Part of a small language model's weights: 160M tokens.
MLP neurons of a small language model. Each row is named by its layer, matrix (gate and up: input weights; down: output weights) and neuron, and shows model dimensions 48-143. Each number is 200 + 40 x the weight over its row's rms, rounded and kept within 0 to 999. A neuron's up and down rows have the sign that makes its largest values positive.
After each neuron's rows, "fires on" lists the tokens most often at its 100 highest values on Wikipedia text that the model never trained on; "raises" lists the tokens whose logits its output raises most directly, leaving later layers aside.

L5.gate462,235,163,190,226,250,162,208,191,209,193,201,211,257,236,149,127,178,182,178,243,210,229,189,256,188,249,217,294,126,205,215,245,205,213,227,213,166,165,298,136,151,199,193,205,174,193,249,208,238,232,268,213,332,209,202,193,218,254,166,217,203,124,226,163,217,206,147,148,148,191,194,151,174,209,116,236,226,212,216,240,198,189,103,267,150,263,197,147,178,143,288,135,271,218,204,192
L5.up462,199,155,221,216,248,174,261,214,265,234,235,182,217,203,236,176,165,199,197,227,238,219,206,261,232,225,193,277,209,163,269,258,162,237,201,308,163,143,254,201,174,170,180,147,171,209,259,204,161,185,214,223,266,267,271,183,109,223,162,248,196,161,121,196,228,202,214,147,169,226,208,195,196,162,175,232,228,223,219,242,250,229,177,202,196,295,210,165,164,213,246,151,268,141,203,214
L5.down462,133,164,217,223,152,169,280,153,243,219,218,196,177,128,267,247,195,172,281,123,277,210,263,124,236,220,216,233,229,169,278,216,243,221,174,293,153,158,215,179,250,196,235,164,181,212,207,213,181,202,189,206,175,220,290,161,161,170,185,194,242,200,156,234,146,220,238,197,209,225,231,155,177,220,287,171,217,232,186,281,242,228,240,163,248,217,188,178,201,247,190,222,170,158,188,143
fires on: "\n\n", " Died", "Source"
raises: "-", "s", " |", ":", "="

L6.gate375,238,222,105,180,204,201,172,241,224,168,198,191,170,202,171,235,107,162,226,189,202,270,175,216,245,184,192,238,195,211,243,286,172,215,171,205,202,262,140,245,221,233,102,161,167,171,201,173,147,218,236,264,210,217,228,264,177,275,222,194,233,204,304,172,239,211,190,229,240,256,157,200,184,241,160,258,178,142,238,204,245,238,223,186,176,205,206,250,207,207,181,224,204,235,191,272
L6.up375,256,190,225,179,255,167,237,243,261,166,228,205,134,169,151,255,188,211,168,134,127,298,167,184,98,188,206,254,135,72,200,173,202,193,170,203,279,209,139,225,215,169,235,133,159,230,213,142,137,258,192,140,140,176,157,184,249,228,262,198,180,243,184,185,179,211,237,218,201,174,218,158,166,161,182,214,126,232,243,111,207,211,201,250,289,279,201,152,201,214,220,167,187,204,217,234
L6.down375,149,216,164,216,218,156,227,222,219,267,222,211,170,228,198,117,238,229,152,195,154,157,168,270,196,159,241,219,145,177,200,210,195,241,192,237,248,158,127,166,219,150,276,147,238,183,204,214,191,205,238,207,194,189,213,179,191,181,169,230,179,202,196,223,192,185,229,175,174,199,300,225,253,218,161,182,173,194,209,200,162,196,169,159,243,234,188,142,198,166,248,146,254,165,219,160
fires on: "s", "p", "sen", "See", "em", "eg"
raises: "spe", "din", "cap", "isc", "ior"

L2.gate402,154,220,273,313,132,216,173,205,167,253,194,176,292,215,261,171,166,184,237,200,186,188,244,187,181,124,233,160,205,210,262,175,198,127,196,176,149,213,154,143,260,250,107,130,159,205,204,130,207,202,199,231,184,161,225,203,290,214,156,245,229,224,190,308,209,142,177,214,245,124,229,167,185,192,250,254,196,277,204,150,219,212,194,160,189,182,230,199,274,215,179,197,182,113,205,170
L2.up402,186,298,228,295,251,222,186,247,148,229,139,185,149,190,191,272,217,205,228,262,174,186,235,174,274,179,274,220,230,224,241,156,246,219,157,199,158,241,194,180,186,223,135,179,252,236,265,198,170,202,253,174,202,206,247,129,255,211,223,297,202,288,261,187,214,201,216,263,270,182,200,114,233,214,204,223,176,251,200,178,170,245,168,191,168,200,218,182,274,240,199,194,220,105,240,167
L2.down402,214,183,92,246,241,210,206,150,184,201,189,203,282,254,219,244,190,223,181,182,186,212,185,173,230,228,206,160,257,221,163,188,223,206,194,143,204,191,186,189,190,107,280,198,219,171,130,173,161,305,171,148,179,226,223,137,187,175,237,169,181,171,257,211,139,203,236,188,139,268,178,248,206,215,187,143,228,207,217,147,168,237,227,209,255,110,189,311,251,260,241,135,219,228,177,174
fires on: "=", " information", " ="
raises: " and", ",", "s", " in", "-"

L2.gate84,212,240,133,222,200,275,186,247,268,248,223,218,164,178,164,156,121,189,139,231,146,151,180,160,260,170,213,168,160,171,181,209,252,142,89,134,211,88,193,140,223,208,143,210,148,197,206,131,226,174,239,175,163,243,226,177,149,162,215,222,188,202,340,180,218,200,135,237,199,259,198,206,237,189,201,171,107,125,185,172,129,171,179,170,170,177,227,234,108,231,200,205,296,179,232,220
L2.up84,237,196,129,186,177,208,181,259,170,190,214,183,116,136,198,227,177,206,156,211,175,197,202,163,228,203,248,223,214,184,175,216,278,152,122,206,189,139,182,154,265,162,171,245,164,190,216,107,259,131,233,215,158,208,227,139,170,126,183,235,141,177,276,165,255,225,97,229,193,236,205,238,212,124,228,161,143,159,167,207,134,212,214,217,195,199,154,201,113,234,170,186,261,94,266,208
L2.down84,202,211,227,162,145,170,194,237,134,258,279,212,155,137,258,218,187,278,263,171,202,239,182,178,215,147,191,214,195,154,226,138,252,234,167,229,249,240,183,189,220,215,195,151,179,178,192,183,113,221,241,218,167,193,289,205,213,119,141,158,88,237,180,251,88,180,233,208,175,211,260,228,172,239,201,155,216,228,237,146,238,153,191,202,175,211,120,170,165,167,154,207,207,146,281,190
fires on: " Red", " High", " Free", " White", " Wild", " Blue"
raises: ".", ",", "-", "s", " and"

L3.gate59,168,248,185,210,263,206,152,193,244,233,163,180,157,245,140,211,127,171,231,198,134,134,260,221,208,138,227,252,251,208,239,199,242,212,152,170,183,245,279,165,238,207,162,203,194,202,203,193,147,199,207,208,148,252,251,205,208,191,207,239,195,246,166,239,198,213,164,193,184,167,259,160,184,230,245,205,164,168,217,180,227,187,197,164,168,310,208,140,164,146,232,150,221,178,219,207
L3.up59,145,224,201,207,196,202,146,212,201,231,114,230,166,219,237,145,159,225,256,169,149,106,272,167,232,192,162,136,281,210,209,160,214,184,221,166,116,213,221,183,260,214,181,173,232,154,167,229,137,247,230,142,163,192,236,214,212,186,193,195,185,121,149,253,196,179,180,191,193,132,225,260,193,183,216,211,173,214,186,175,295,206,210,213,190,222,194,171,164,205,257,202,180,176,228,182
L3.down59,217,218,230,173,95,207,240,191,157,232,236,248,230,181,272,234,166,240,276,255,194,247,253,151,240,210,191,141,312,201,175,223,266,200,149,228,181,230,196,190,259,144,230,166,228,159,161,236,160,205,218,100,197,234,236,192,172,139,214,191,124,192,213,207,194,150,159,239,185,238,225,311,138,179,184,146,209,130,186,179,218,246,224,158,163,185,215,171,232,294,259,222,181,198,222,159
fires on: " Cup", " County", " Candidate", " Awards", " Name", " Date"
raises: " and", " of", ",", " in", "'"

L7.gate168,205,136,188,245,230,219,241,216,185,205,123,191,198,184,136,177,205,196,214,159,205,139,240,210,236,240,186,181,246,277,268,195,152,199,208,222,214,86,187,206,189,174,173,267,187,209,198,224,180,129,233,276,238,197,154,174,284,242,204,272,232,177,237,140,204,194,180,193,214,286,230,162,187,154,174,203,182,166,157,242,148,80,256,210,164,195,210,175,227,160,254,231,176,206,160,148
L7.up168,176,139,254,221,193,241,211,169,173,173,173,235,182,185,204,225,240,255,217,191,291,244,285,214,240,220,146,222,239,218,226,164,152,197,178,254,171,171,163,197,213,146,241,214,170,158,190,170,172,176,221,233,175,153,131,174,187,246,158,313,232,159,227,137,167,168,194,138,217,226,188,233,186,269,197,204,257,178,190,234,189,151,331,208,178,253,149,225,198,163,212,240,165,222,216,149
L7.down168,193,174,143,279,128,221,210,157,150,275,215,227,173,198,215,244,202,219,233,204,287,216,251,210,187,172,103,198,217,179,198,198,159,199,276,196,183,273,177,184,145,142,233,108,223,98,263,221,185,203,174,208,192,125,218,230,193,219,179,248,177,228,160,226,213,213,206,161,171,211,140,185,160,262,188,157,243,223,195,190,225,226,203,165,222,182,115,320,206,265,182,166,174,229,238,251
fires on: "|"
raises: "-", ",", "s", "\n", " and"

L7.gate209,222,180,203,247,187,132,176,183,186,195,201,179,147,138,196,169,170,207,159,210,210,157,162,200,188,216,159,233,161,179,209,291,168,208,163,135,149,202,190,190,349,245,234,220,154,224,223,132,203,166,220,131,163,207,213,151,152,206,269,136,192,180,136,230,212,176,175,272,201,240,259,258,183,219,238,219,175,213,223,173,233,236,153,248,190,160,196,162,196,158,299,215,231,166,242,117
L7.up209,186,204,193,200,104,174,203,214,128,186,216,212,151,208,291,240,204,187,163,183,245,187,220,171,219,181,243,229,188,158,179,220,129,217,211,184,160,209,183,178,278,215,256,221,129,178,181,154,150,213,216,68,219,201,206,135,145,116,178,126,139,131,189,203,210,125,177,216,231,165,174,234,141,263,251,174,236,211,216,178,163,255,239,275,179,225,255,268,195,258,148,222,167,230,204,144
L7.down209,188,214,143,225,168,252,209,202,201,223,148,268,256,259,176,203,191,193,206,196,156,233,225,211,203,187,199,107,200,210,191,186,206,216,228,258,248,244,231,210,79,160,200,143,215,243,143,271,246,228,166,226,274,128,176,164,296,138,102,241,228,127,224,155,169,203,172,212,203,152,178,180,148,153,173,186,221,188,177,200,178,217,196,176,228,207,192,265,217,266,114,232,178,266,163,265
fires on: "ing", " Cam", "ver", "isc", "ater", "ab"
raises: ",", "–", " |", "-", "."

L2.gate30,254,227,206,177,183,222,173,171,92,191,150,208,218,153,229,212,261,223,177,221,158,249,133,156,208,255,204,212,153,233,126,186,155,161,224,149,170,244,192,173,184,115,157,210,255,141,174,160,152,119,217,130,176,209,139,239,232,171,204,172,151,129,168,243,185,231,187,204,205,182,253,118,203,137,207,150,229,237,191,186,146,237,172,192,144,200,215,190,195,165,208,239,116,293,181,219
L2.up30,270,185,197,187,266,235,226,129,190,261,156,230,245,144,188,188,158,198,158,210,132,272,190,144,137,196,133,220,159,98,146,228,191,170,201,157,159,178,228,159,171,198,219,171,198,181,219,192,238,201,186,204,192,264,198,163,206,309,204,167,204,179,157,187,190,199,195,176,216,165,246,211,153,191,207,197,245,216,118,229,108,198,167,119,167,173,217,195,201,188,227,165,193,257,185,251
L2.down30,188,208,189,190,230,216,163,172,146,213,193,246,215,178,318,201,246,216,185,175,197,288,132,175,204,172,212,188,189,208,204,158,120,197,195,221,233,273,233,171,229,166,190,220,265,131,178,204,78,123,226,152,162,254,213,223,203,171,235,225,163,245,156,178,198,181,183,183,207,224,182,104,199,231,187,125,244,255,233,204,183,274,229,166,156,223,163,218,161,111,220,243,112,215,165,176
fires on: " manager", " architect", " director", " king", " Minister", " minister"
raises: ",", ".", "s", "-", "ly"

L6.gate111,181,190,258,219,204,152,173,158,195,159,220,167,237,208,148,135,175,176,150,186,174,233,176,240,174,207,140,189,198,214,270,203,241,209,252,177,168,231,220,189,208,192,157,220,216,328,199,160,230,113,164,268,252,255,175,240,247,257,186,278,288,191,175,210,222,201,194,189,197,214,205,105,119,243,197,291,188,220,182,191,213,233,207,177,139,164,177,215,227,188,205,240,225,188,170,184
L6.up111,117,173,235,193,222,192,255,184,219,180,340,144,129,257,175,246,179,179,203,178,207,176,130,201,231,204,230,217,263,229,224,237,181,234,287,230,253,198,229,261,193,189,213,127,160,245,118,244,212,217,249,196,201,125,141,194,232,212,143,255,239,259,171,175,136,220,223,164,215,225,164,133,165,196,198,175,218,238,182,231,204,294,191,162,210,305,210,252,176,206,128,183,228,204,202,215
L6.down111,206,208,192,172,174,176,239,173,243,209,258,236,209,231,286,255,183,196,243,220,200,204,231,166,282,115,198,153,222,187,214,199,117,227,226,159,227,226,217,269,228,178,253,159,177,167,119,344,158,270,211,180,124,166,200,114,179,138,202,183,170,212,217,229,114,194,202,168,225,230,183,192,172,164,127,119,181,229,235,232,203,128,193,170,218,261,199,188,92,151,187,189,178,227,202,220
fires on: "-", "'", "y", "ed", "2"
raises: "-", ",", " (", ")", "."

L2.gate410,171,224,189,217,196,200,195,166,194,202,246,164,146,209,203,176,167,111,177,274,186,193,173,195,191,163,157,245,197,251,184,170,195,166,229,180,217,173,240,168,199,191,233,254,205,199,300,199,148,175,248,232,237,208,252,201,253,239,252,268,191,218,285,190,229,221,203,129,208,260,190,177,248,224,212,149,182,162,151,209,161,169,254,207,132,300,206,275,83,184,178,258,223,199,220,229
L2.up410,141,171,162,167,184,151,198,164,135,258,219,263,173,179,249,182,212,201,219,218,244,265,160,164,206,106,186,212,217,189,154,195,188,163,194,209,213,201,202,156,283,202,202,129,219,207,267,200,127,216,162,246,196,200,257,207,193,160,181,202,124,213,209,218,206,272,174,117,252,184,246,207,198,216,250,178,178,143,197,218,234,207,249,182,204,266,202,213,111,216,92,206,206,178,283,184
L2.down410,185,207,237,183,124,182,151,204,198,310,197,210,200,180,229,163,213,199,296,187,218,206,219,205,225,169,138,185,130,115,175,185,237,192,184,173,180,186,204,257,177,233,163,180,160,243,213,192,139,276,160,237,181,203,229,230,172,145,183,113,89,284,152,223,133,182,275,162,220,225,234,206,242,253,222,165,209,153,198,214,292,182,170,138,157,232,120,197,226,202,147,155,188,194,224,174
fires on: " high", " water", " strong", " long", " deep", " broad"
raises: "s", "t", ".", "\n\n", "ed"

L3.gate147,236,214,207,157,221,256,216,93,160,170,182,268,147,239,199,225,212,255,194,302,125,198,186,218,204,210,155,180,152,216,152,180,170,219,207,141,214,160,187,210,163,179,195,215,193,266,187,140,155,218,200,235,246,212,174,223,210,229,184,189,194,137,168,137,181,194,221,149,198,257,269,70,185,155,180,203,181,207,97,223,138,197,186,174,177,185,209,122,201,157,186,209,181,325,148,241
L3.up147,234,246,170,160,154,180,223,150,156,233,214,261,121,168,183,222,223,234,209,232,142,196,142,204,260,230,164,181,175,183,144,203,195,230,208,197,139,213,207,193,250,139,172,154,240,203,180,205,160,215,215,214,186,201,194,207,212,207,214,106,231,146,111,185,195,168,232,227,199,249,227,166,191,145,216,202,193,218,163,219,128,229,219,194,143,184,197,208,222,220,153,184,166,290,183,174
L3.down147,160,215,134,187,163,199,192,188,159,255,167,261,194,138,321,167,187,236,168,184,203,247,153,182,167,187,202,166,212,168,171,179,142,174,205,196,179,252,272,153,206,215,185,206,292,105,198,220,129,142,205,223,160,244,191,208,186,136,229,198,201,246,164,216,146,206,215,206,141,197,174,177,121,120,224,94,222,247,210,218,212,269,197,159,159,243,145,265,190,208,244,198,146,226,171,212
fires on: " director", " manager", "itor", " minister", " professor", " leader"
raises: "s", ",", " (", "-", " and"

L8.gate57,334,237,194,145,206,169,189,175,178,226,184,176,219,230,205,164,190,178,186,155,223,209,112,217,197,229,173,194,180,266,213,239,208,102,256,206,188,134,229,210,189,146,187,282,182,199,266,243,211,169,190,241,294,266,307,277,222,235,178,276,196,199,230,185,206,172,161,171,176,251,199,188,184,186,187,227,246,215,168,178,218,193,169,228,173,151,261,212,230,187,216,223,270,192,171,253
L8.up57,303,203,178,106,195,224,225,188,180,235,208,154,206,230,258,217,216,132,110,171,248,233,167,170,185,257,222,147,173,234,214,238,199,176,165,158,246,177,231,170,159,148,228,156,110,166,217,233,208,183,168,167,245,212,183,202,160,156,189,234,214,206,187,175,193,265,170,219,155,237,167,241,166,212,249,166,226,193,153,178,276,232,153,209,220,254,246,156,156,233,149,181,268,227,149,255
L8.down57,242,207,232,245,224,168,248,193,194,194,263,211,151,185,207,295,280,229,164,189,238,125,210,203,201,218,223,181,190,141,164,239,206,204,137,72,212,272,147,169,154,195,246,155,194,160,245,223,158,175,120,142,135,191,154,168,193,255,168,154,221,195,157,210,209,239,173,210,198,208,179,139,207,209,249,168,165,190,209,213,239,253,128,166,240,230,163,147,192,136,241,188,178,267,224,213
fires on: " of", "c", "t"
raises: ".", " |", " and", "ad", ","

L12.gate460,188,224,155,200,238,209,152,220,209,166,172,125,226,225,122,187,153,222,159,188,261,153,241,222,175,199,137,197,143,256,130,219,159,100,136,172,174,216,221,168,244,239,113,184,266,210,222,179,165,229,203,171,157,226,161,188,194,224,207,233,221,65,243,250,251,138,293,197,197,185,193,226,202,192,236,197,154,206,159,220,227,171,244,193,161,180,148,196,171,212,208,237,208,187,185,165
L12.up460,166,216,114,169,173,199,204,209,225,206,220,194,197,236,235,249,201,152,206,151,218,131,175,107,221,204,218,114,239,216,127,172,160,134,171,188,186,256,201,172,210,203,172,210,264,152,150,234,156,243,191,197,185,153,201,138,186,120,215,133,202,144,277,202,209,170,279,223,129,213,218,234,186,233,274,175,230,220,186,236,214,212,233,93,148,184,164,249,197,203,153,260,212,156,197,190
L12.down460,192,243,134,213,273,252,220,181,221,225,253,312,220,176,195,217,186,222,153,218,202,220,207,140,242,227,261,183,237,216,170,95,157,286,231,219,226,224,211,230,190,188,193,175,239,193,125,167,187,226,175,260,212,181,229,166,205,182,148,136,146,189,205,167,177,232,192,284,147,153,173,199,220,267,249,243,275,149,290,228,207,206,217,136,192,211,225,202,169,185,182,212,138,191,213,271
fires on: "g", "ng", "ang", "ing"
raises: "-", ",", "s", "–", "'"

L2.gate359,224,211,128,217,175,255,177,259,220,220,155,172,214,165,116,156,160,274,182,211,168,157,248,172,242,222,241,215,156,165,112,223,262,132,149,135,202,129,270,179,260,172,168,149,162,190,234,229,209,157,188,221,151,177,207,197,272,197,226,202,164,200,223,222,244,208,108,179,224,252,233,197,227,150,261,144,226,211,162,151,226,220,210,162,122,238,230,173,100,136,227,186,204,223,220,203
L2.up359,180,239,125,224,170,265,159,274,178,223,181,192,191,155,128,202,216,319,212,210,211,164,265,155,246,208,251,221,180,180,164,212,239,138,165,164,171,125,257,193,261,143,201,157,168,165,212,226,182,163,210,208,158,163,198,132,212,154,217,190,136,161,198,213,202,196,136,200,205,231,216,244,234,177,252,162,267,229,204,169,207,220,286,167,179,271,196,202,144,176,207,190,206,184,259,181
L2.down359,187,239,202,189,137,184,189,211,153,282,200,273,212,150,242,212,206,287,298,196,212,230,234,179,203,183,158,203,194,172,210,207,330,206,215,261,220,244,178,190,286,179,194,152,144,197,208,181,133,190,217,142,223,238,259,142,199,107,175,133,128,199,238,237,134,156,153,238,214,246,269,264,196,228,235,151,239,174,224,156,194,151,196,182,198,251,158,200,180,241,204,232,181,184,211,127
fires on: " High", " Football", " Jazz", " Star", " Moore", " Business"
raises: ",", " and", "-", ".", " of"

L12.gate556,168,194,185,200,167,86,96,223,126,125,200,145,192,161,216,167,207,166,204,185,124,253,171,188,215,180,169,97,222,176,224,200,210,112,165,147,191,185,238,198,213,150,219,182,218,270,231,187,202,149,282,196,256,246,187,223,221,227,116,205,217,106,147,149,137,218,72,165,147,157,150,275,231,190,247,256,244,180,235,113,215,191,175,188,187,150,229,209,215,245,256,222,248,243,229,172
L12.up556,215,142,277,182,190,209,173,195,210,232,203,220,185,211,217,136,160,187,175,227,201,175,148,183,167,203,206,180,150,244,248,269,232,220,252,250,189,230,273,251,212,240,132,158,197,204,209,202,154,213,205,150,174,198,237,185,279,182,259,208,224,190,208,273,194,188,252,185,152,168,154,197,230,249,210,150,183,203,217,221,243,235,149,211,213,192,278,196,284,167,132,181,179,146,279,184
L12.down556,172,278,224,242,127,128,246,195,222,255,166,229,213,131,262,172,167,132,230,169,143,210,236,163,274,301,241,110,256,232,191,141,137,136,214,186,190,242,195,200,156,84,238,169,218,154,189,160,199,190,161,137,254,287,205,151,225,203,180,101,208,206,139,198,236,234,199,239,193,221,183,276,151,186,186,225,188,207,204,157,227,172,162,257,209,249,152,215,234,236,143,171,212,186,161,159
fires on: "s", "'", "ing"
raises: " of", "s", " in", " and", " on"

L2.gate443,177,264,162,213,196,124,245,198,234,182,172,208,198,228,219,170,171,185,201,257,238,208,118,209,154,208,145,206,174,209,204,217,225,201,220,156,196,200,253,175,169,241,197,212,175,206,160,204,188,206,233,157,142,243,227,189,234,190,176,159,244,148,207,207,239,187,118,219,152,243,298,164,251,191,210,208,166,195,172,204,65,135,152,219,202,190,193,227,129,185,202,230,161,200,211,166
L2.up443,207,247,205,130,241,180,229,246,210,219,204,144,221,233,229,234,195,210,221,168,189,227,121,229,208,194,187,227,220,131,221,142,224,291,236,245,220,178,235,219,173,215,231,300,145,189,110,186,158,201,212,177,104,237,203,183,198,182,235,160,197,157,147,176,252,172,177,215,141,228,291,209,264,239,233,161,193,175,159,202,195,212,288,217,276,188,248,231,166,211,229,176,209,190,225,182
L2.down443,248,196,238,166,223,205,216,240,184,242,193,159,213,204,216,263,210,205,184,155,218,203,154,216,264,191,225,197,225,135,224,172,171,254,172,230,216,211,225,238,191,157,225,275,135,178,137,238,211,192,182,204,140,216,192,176,201,159,222,221,162,177,225,185,187,188,233,184,118,207,205,230,196,263,258,113,238,207,210,166,277,208,277,223,231,187,206,222,219,229,220,178,201,199,194,149
fires on: "m", " located", " G", "e", " one", " dead"
raises: ",", ".", " and", "-", " of"

L3.gate541,216,224,218,203,145,223,222,284,217,134,186,208,151,180,178,180,160,211,199,291,179,224,234,211,229,176,227,187,195,220,163,199,225,146,166,147,158,211,217,141,193,200,160,270,222,328,206,240,282,159,170,148,188,197,189,214,242,197,203,176,199,198,228,177,203,160,139,213,233,167,258,188,246,207,252,237,162,214,143,193,218,171,195,117,181,138,199,233,158,215,205,211,222,254,270,270
L3.up541,239,279,218,191,123,213,220,284,229,191,221,191,217,145,208,222,234,227,213,218,207,233,225,192,313,159,192,167,255,169,201,150,220,175,150,175,94,241,177,198,152,146,181,178,250,207,195,199,173,198,181,166,139,228,183,173,170,182,227,156,154,244,248,184,202,180,226,218,220,158,197,255,240,209,294,166,175,248,220,200,201,175,213,167,239,168,201,208,142,227,173,187,168,98,308,253
L3.down541,178,190,147,200,235,181,238,119,229,275,133,248,203,226,252,231,255,150,269,195,200,176,258,199,269,211,228,205,212,169,213,165,261,267,195,238,193,235,155,215,181,158,253,149,192,57,181,162,146,229,174,213,156,248,177,142,171,219,202,148,193,181,203,190,140,174,257,254,166,213,164,233,153,208,223,133,218,217,210,198,213,235,222,241,252,233,178,198,241,221,210,196,139,145,194,162
fires on: "P", " Team", " Championship", " title", "ii", " Poland"
raises: "-", ",", " and", ".", " in"

L11.gate6,188,209,231,238,182,215,182,162,220,199,193,232,175,214,216,205,211,169,176,218,184,206,223,217,196,237,207,218,192,190,264,225,102,156,247,224,112,182,239,208,238,230,151,184,218,154,177,234,189,173,285,280,193,205,222,236,244,194,186,176,224,99,214,194,310,133,157,199,230,186,220,215,150,249,199,178,135,187,181,190,217,162,193,157,198,203,255,231,211,153,271,181,173,238,238,132
L11.up6,226,204,232,233,168,231,215,237,198,193,211,175,161,189,211,270,179,142,213,212,195,170,228,199,193,209,128,197,250,196,214,192,203,240,236,162,140,210,224,300,180,142,205,256,92,166,210,244,223,211,311,245,175,171,190,235,182,257,278,202,181,173,225,177,227,166,261,206,149,214,157,228,209,214,221,215,186,202,200,208,183,186,215,159,183,272,219,224,131,231,276,167,190,306,202,179
L11.down6,238,188,207,164,174,238,244,289,197,211,225,147,230,164,295,289,228,249,195,232,175,253,229,193,187,203,218,162,196,183,194,213,183,301,196,167,190,217,209,266,109,172,274,240,190,182,210,215,187,230,151,158,201,145,239,201,193,246,199,225,206,279,200,205,186,244,214,157,147,149,205,228,164,244,238,223,175,233,167,157,188,195,167,209,237,246,172,259,177,205,138,141,190,228,157,247
fires on: "|", ",", " two", " of"
raises: "-", ",", ".", ")", "a"

L2.gate378,180,219,248,217,168,209,182,241,303,165,163,232,181,179,139,145,211,197,267,234,132,216,254,180,161,159,204,188,207,191,202,190,198,180,232,153,129,186,196,212,224,237,199,228,207,270,176,232,248,231,189,209,228,171,191,243,188,234,224,171,241,253,195,224,208,248,206,244,169,166,173,223,210,211,207,216,241,295,187,260,254,203,113,127,121,213,152,118,171,117,305,253,240,215,204,204
L2.up378,175,187,229,205,145,182,137,241,169,151,126,166,225,181,226,241,244,193,310,217,164,234,240,176,159,198,193,175,187,222,256,154,188,247,280,137,157,207,118,211,169,218,258,155,247,193,166,230,152,202,174,179,201,143,224,188,220,158,285,160,215,251,206,217,169,221,238,250,196,89,219,271,199,173,178,199,243,273,195,229,214,208,182,205,200,258,173,204,221,214,240,243,242,184,268,226
L2.down378,242,216,234,233,158,241,156,258,106,205,187,201,273,205,252,261,230,160,254,238,185,214,132,230,200,215,186,193,163,236,226,145,233,263,212,209,179,187,160,248,230,214,219,151,205,192,181,179,130,228,190,216,239,202,277,220,181,83,224,210,161,157,278,196,181,156,219,214,247,175,213,243,179,105,224,197,182,202,164,170,135,147,231,244,211,219,223,218,154,238,145,187,212,154,200,180
fires on: " ="
raises: " and", "-", ".", " to", ","

L3.gate428,271,192,204,214,198,166,162,159,170,135,162,173,228,264,194,197,162,145,176,244,207,212,179,161,139,277,114,213,130,206,199,199,173,192,187,159,227,171,236,210,236,205,203,224,180,241,247,208,221,200,229,202,275,202,141,215,206,247,218,226,266,170,239,104,199,207,205,146,226,223,208,203,160,209,118,225,180,178,215,200,244,204,176,225,152,156,244,120,179,203,308,220,279,324,211,179
L3.up428,267,156,271,216,194,148,238,185,204,218,232,170,247,232,219,227,143,160,208,211,248,246,202,200,199,277,121,215,222,160,218,243,200,210,184,220,134,171,242,179,188,149,198,163,181,197,209,180,161,150,226,232,169,185,188,255,127,219,159,228,207,204,201,146,253,185,239,138,187,198,140,204,183,160,225,178,245,241,224,249,231,216,168,243,178,203,142,148,159,209,239,242,299,246,172,183
L3.down428,165,138,238,250,140,150,313,191,209,195,175,166,206,169,268,264,193,190,216,175,227,252,236,184,233,244,172,223,253,167,276,213,284,239,185,269,175,220,208,218,164,150,172,116,184,187,179,185,135,200,137,250,151,176,242,173,164,245,177,152,226,201,211,269,120,191,220,207,155,170,167,159,147,159,247,165,269,282,176,295,211,220,160,220,191,192,154,249,166,213,181,213,223,163,227,168
fires on: ".", " (", "ist", ":", "\n", "\n\n"
raises: "-", "=", " |", "s", " and"

L2.gate42,219,207,134,193,200,151,219,236,211,201,175,228,240,205,152,197,209,131,243,204,153,166,266,153,184,262,223,206,144,235,143,197,186,168,132,175,232,216,216,156,225,201,153,200,218,313,174,166,211,185,168,244,183,179,248,225,204,233,186,186,196,168,232,228,201,185,179,228,194,174,194,193,197,160,245,171,195,110,163,242,233,158,166,194,151,191,215,250,280,169,247,264,191,184,163,239
L2.up42,236,200,162,207,166,201,177,274,205,176,172,231,177,190,225,239,282,249,217,128,176,206,258,144,292,192,188,138,165,201,202,170,211,295,170,186,210,146,117,243,231,184,215,107,230,208,223,175,182,123,240,201,118,204,190,175,206,231,245,194,150,248,187,231,236,198,237,297,171,186,169,193,203,204,268,103,236,201,208,232,224,174,194,224,228,212,178,271,254,202,206,187,145,202,210,203
L2.down42,240,211,217,224,128,216,193,210,234,183,240,219,186,129,245,249,248,231,172,163,249,263,180,195,325,204,193,190,213,196,264,160,181,294,223,209,205,152,185,300,217,204,205,161,135,188,228,170,171,151,226,186,172,185,181,228,251,160,204,149,165,255,212,258,181,247,265,221,184,203,204,242,204,227,192,108,219,218,228,212,223,228,187,250,190,214,152,174,147,231,150,199,151,246,209,221
fires on: "yl", " voice", "X", "ST", " character", "Y"
raises: ".", "-", " |", ",", " and"